config.toml
num_hidden_layers = 10
hidden_size = 160
num_attention_heads = 5
num_key_value_heads = 5
head_dim = 32
intermediate_size = 640
vocab_size = 4096
hidden_act = "tanh_gelu"
norm = "layernorm"
norm_place = "pre"
norm_eps = 1e-05
positions = "learned"
qk_norm = false
attn_scale = 0.177
bias = "all"
tie_word_embeddings = true
parallel_block = false
init = "normal"
init_std_qkv = 0.0395
init_std_o = 0.00885
init_std_up = 0.0395
init_std_down = 0.00885
init_out_by_depth = true
optimizer = "muon_variant"
learning_rate = 0.00747
lr_mult_o = 1.5
beta1 = 0.95
lr_head = 0.00561
max_grad_norm = 1.0
warmup_steps = 200
schedule = "wsd"
decay_fraction = 0.683
decay_shape = "linear"
final_lr_fraction = 0.0
batch_tokens = 8192
max_seq_len = 256
doc_mask = true
train_tokens = 115500000
max_steps = 14100
dataset = "wikipedia_en"
MLP neurons of a small language model. Each row is named by its layer, matrix (down: output weights) and neuron, and shows model dimensions 32-159. Each number is 500 + 25 x the weight over its row's rms, rounded and kept within 0 to 999. Numbers have three digits each.
A block is one neuron, or neurons of one layer that tend to fire together. After each block is what it responds to, as a language model described it from the Wikipedia text at the highest values.

L7.down10:507499479513462515538481480475451490528500508478492492509500539456471500502526514471494530524480489551498486515487469503497480466511541491529485487505521512487522515502466503491523485491520491511477515504502498487516491474506505540489537502480496524509490538517490470495506492523519473480479505497495520458563535532540472486487345495480491480509495534459494518469526517473545449495462
L7.down12:486516514506489531470442472431511483530504546524496518502510504535482478511544444497500444535495511526476499493520489510511496492513488465479484506499542513484485496540513521489500524452485518500514480511542516470503500502480505467511516521485469497511473490489537481514515488486485568505503501523542505498514498480452473526532441512521477511491518514542511480498512491533508459497534
L7.down17:487482502494504455521490509508525512520525522471532500496520485509483491521526542494476483500478490494460492519499488507533552519479507539498547530549520531497467493518520511505517468475514481508507493509510499497503486559491499547495510529524526502479435453510515471496494490497469506532490455498467482477467514470513485501470486476478532500489463486485535491490547508471465528499457
L7.down34:502487515462542510553513483499552496484486514522527494503499516505487522493513455493506523517529487473482464489473483493518537511489494502512472514521465510527512471554486520483527499526479468511492511536472498548510546479513476456481513524468513532462457497508548562474520435449502517489436511481518511513489494456497488510522451516506545467477540488497507483512522448513489468487505
L7.down132:493516540500503515488495502469502436510441473487448492532467494531489506501559469490448480446496493482493486471503518445490463487531514497508505526492521455482531481532484495490505504495520519517510516519489500511519474528520554508515470532472515509475496524485507503499479490489551497509527488519508497512566491497525474534498377507508531481478486481485488493495492496517526485529512
L7.down201:466504520524486498486487502475522485509524546483541509470484486538492512488587455494501533500480510502490486494489528494499548478469513515460542526517495515475495483545468519473496490479494531513492511454512492514495523513508520480476479535473500510500506529498481515470496496527486511508476523476510532451507526544486462470467368520513459481512516495492501527516517511494513493474514
L7.down205:475475488473456471502498458487530530531486483537513467514505517513476548475527483510477496501518509533495495478473476478513502486529534460530517521494464530509504497524526464476545515479541532508501510551504491506504524447492515470444494492472502522489501498493475542536514464543511517502506510475496488477522523488510496521492422518503532483522540493475489543496547474521471482457524
L7.down283:495543514454515476485487518508543510482443486538507505500450535500498513526526503511521503499535520511484465568516483563465503523499495472484483500495465470482482509506502517515505520487491493501479461510482503465537490448491498506521479516539528537521464498471480455518506518462510483495501486503509514507505503482470492493542410506521529513505513487464472524484515501474463501520552
L7.down315:465501511461496508469527537524471499517532502463511527488505526505484502497473532484481502542511529504518490508524512462497533459535482538460502454493514518512481482501491478506478505517431518501480500521518488483478535519539489419513560485469488511505476553480492490514505453474501502465430501500509535519493519450508495510495500505478489523494512526499519520510504496539531514529483
L7.down370:548497468515478524452471528498509462515512526555464494464464452513478468491482510495538503519540513479475505557500496515501538488512515474481500475474525516449475500489492561489519476534478524491509468481529480493499549507511525499528493516483526495563512539473520477454522529500501491456489506487461486570506489484510493515518477476532500524471483464522499515471482505497508492498495
L7.down372:510498490520492483486517471489489463485504466506506488431511516492504528518492498488469457534524472497539528484504529513498460507494489470455506483483516469535476471491459578458517458475479525487475503490510537508511519489523511506469507496516500512479544507471506542491494484544532526515516504434474485519469520506540483524485504521492524510480459509506485512535527464525454477451494
L7.down388:516509537503497455509512453505476518499442489478455511472510531509467467491480492513503510504515507468569427471501511493485523524504488494530562501473506518512480480487513504500521527433526487509503499475501481557468480475503495504509513470456516500519510502465499483493519489503480503478513483459537498463550513508477544526513536505504475513496505518482488567494505507518519467510436
L7.down417:470521509498475490503518535501538522523499497438492490521466507529493473496499538505490491518539501472492456466477470479543475494519513482509526511500462489495498544480489487567528472500539503486513493560506466459492478515522501504484489491473513499508471489468487512525489499472527482463455502494464510507455501507505521530508437510487505532498511558464525477534527494499542480487601
L7.down465:484530553478509510507511496521450557501495515505478516534525489494489501522504471518492546516489499496474478469524495529458522474499500506469502502467508560531484521474536507443495486508479494520490482547483523507478499529473529481525490483514451501488453439526505474542522519528540497524506469491524466511497539499507453518519450513500486488505524479541496509488502477475492539507489
L7.down538:491528495457485483522488503480525511527524491516508523533502466544454458497494464504477513477507486504492547502510423487517531477502504499506513516500493525506483470478528515540517482489507549450499514509542525479536453504508455548481498553508487510481503529484494512476509466520504499530473452457506476515518481504523486478479537534493505529544456485496486503498523512534468497488452
L7.down603:497530497505511474510500500475470487514536529473537490488533435529533514526553475517466534465525536498529528464491546534452493466515526493475498521469488467497525488497525473485532495517495517531457547495482526492519507482472492472476522523495506506453510517482504489497504508524466490530503515486499514496504523521509485532521540531482493487488487465519533543447500465447495511533484
Responds to: Pipe separators ending cells and line breaks after table header divider rows in Wikipedia markdown tables, plus occasional clause-ending semicolons and commas in prose.

L7.down38:487512532495488500490569472482491547506562524535499532460475482520559491499464483449537482490481479521490510519538500566520492508489523502485519486467487474529553489504511492440521504484486532524464515486507484484519524529510490501512489506478492509481472470515512504513485501540493457507544488505515503503467532518501450504524503472529499517522487506538514540471511507520502492519467
L7.down54:484506543462470447464489527487528515511495484464501528462518504504560502525470568541490484553473511506503516452486492470502495526477517496512493473470502476510478480530504518545496455528516507515489514490491471527502465510505497482542503532488461487533492496459489507500482480506482458498494504506481487479531512501483465525518549551518513461498497498505505526520550490526540511533476
L7.down142:486522517468494487489529517489495455540509490521478509496471504483501511493501496474504506483486510493500489475555493524486520491492528492483523486477494492500501515539460456484436494516461507505553500497534531573526491543542521545479494520459472478491502455494482500523512541523486499483518544487482519541508429453489515501515487458479494525489535519471509513495454505511539525522448
L7.down156:507496452498491496565508492496503504491458505535498519528523502495524476492538503509531461532486486534504494518492530504523490496488487513486552535492469542495538515491486536506483455465469491452506480493469484483496504479464522561482504488512491518539475524460476476539485516520451472472519484498494486517492464477493530472531496516478556491475474457519511533510487484504483470509536
L7.down167:500485509508465503479505498480505510491510513501539463527490495456525496503485449459549486483482479499505478553530530551468495483516486526486519479495437493489498467508517494463496518507523467479513511504445463515493449491496480519493526516525480461494484506504490502528486467526562511495495515471487503544438521505509443493513477485544522495459516531519517540506514542439532497467540
L7.down222:504486459497529491497544445545554505514556476493505537488502521513503521509485468420455500485514499498504536491516467518522505459480480457499487511506501495518489503460511526469519478494486465515511509509548504527508488530468538522555509504542531503526484490499532494498504537508480495514533494518477467525454442443535505502487494488500490488472523492517503478483502535483529499506484
L7.down235:491511489497522508547469546492510543516494497496522514507470545506503476527524477510517499531467508572521527514515469462564513491527465462496507506505526463465467477533490486491484512547476499501554501532466472498478482447457493512477504506450501453507511509464499504525515469440497470492467495452515478504503513521439572492530537475489484506507512503479492484533538523482535502496522
L7.down260:501489477496506480489524516559488478468461503531448493482490558473494485479496550494495438519477490487512512486460553477531510511470478521508498515536482495511477470535503487526509508535538520489485574493518507529517512467507500499509448518535499491514504504500489514472559468498474490503485513508488533513520481502480484558529454479506500454507530536473507518514532427506489509451479
L7.down290:518455476507477498495494460519483499516540510472500551506551458489499503500470533506457507511515473461510522533576530489483473487549538514492509478503507523480495498477492479506536504498492456523512509484468498474469522502498516502506494499476551505457501496506488482503454511522489542512481483497518494508508473501525494497515412449496531495463500525525518508505523477518529534520495
L7.down309:485454495431508537512486540466503500463494500502509466493530537494496451500524545517563511511461448529502528547500501482509517464542531524499518511515484498451458503483493496454495488462466512493524474493529458473528489488466513481512532534521469479517515458554531489502487492524494511525506513521488459509466518491500512468520464526503498527500488535554531486515492510506528467510505
L7.down343:539516520495511485491519511504480514448490489522535488491500503564498438506416493495475497540503466488535475501514498487484539535516529492500516525494533512515518508461509511526492512485521509477498456529499494484456493501484453544515493503496486447479496457555476506530527512513478484504527481546467515511451549496496458537518468461512528536492473486483526520517510500510486502507493
L7.down353:498471460468535522547507491485474482527500520492517488501521507481482522523476512500548492494500501517473495509516490514471457535473509494508477479520504530538509506551484498491513513496522465470453460546523483506508506521521500522496512486476510523517493514481503476447456524499479501521494539514487498480527491483496493534510377494509532502488493486512506497513520506506514512513487
L7.down453:492484529479521466531480502421486446511490496536505496540566514566515465505552506549482512462490538516503493494516498495481513507493468491512502521500509486450497530500540475492442481490514450504497465520502499499467466510493491522516488471483548507490527480494495506531501529486519519495483452482500529483536528532510511446475500528499507528514520515500490527502470477482508476532541
L7.down471:494543499457476476473500513517552528498503492483490495518544502495537514533484569494504540503517487583489546436491531501513523483490492460494480456536474498535450488481481463478513515496465448491502510489520467477519519486470495491497487483495523421501479496474504530492508483526531506509482512491484449493489513517514526514521517514464516515523492473519489526495512490480474536444492
L7.down567:509473490496498481479535509508506501548545472516470524465516523522475482494454565496513480498507479504482510478505482465500484513493499485478535463495518438514512468530510500508553558537527487513528518479451514518507502466490486501486495491462469491508450511499477509501535471491504500519471538505495519498486473531483522467510500440519494438524530507483508484482535529562522506467505
L7.down585:482514494481473470532505502532452461520457461517537521489481513527489493469492488545471528546502543467488504505506513487509482525489519506503481537459490524504493479496479469488489511522470531478472495577467510458549469502529508499519541476556508483494527502541505510510475486522482532521482515499500503511516512531516496499522481494453566469529495499512518508476464497512490504545499
Responds to: The words and and or joining two adjectives or nouns, as in religious and social, malicious or unintentional; also word-initial M/m pieces of names or words, as in Murray, Main, morning.

L5.down130:494449534502513514513487514458561474456478503502527492502522523507508513463461499482539486529533512492467464535529510537502454489453516485523521494523505541504474458495496519494481497535468531494502510482492501491507557477482484478499506468537498532522494521512520515514480529469493499462508476493468509469508484487508513529506412476475485460495533504509499499474538470513499520522518
Responds to: Mostly not right after did or is (did not stop, it's not going), plus and joining two nouns (deer and moose, science and chemistry).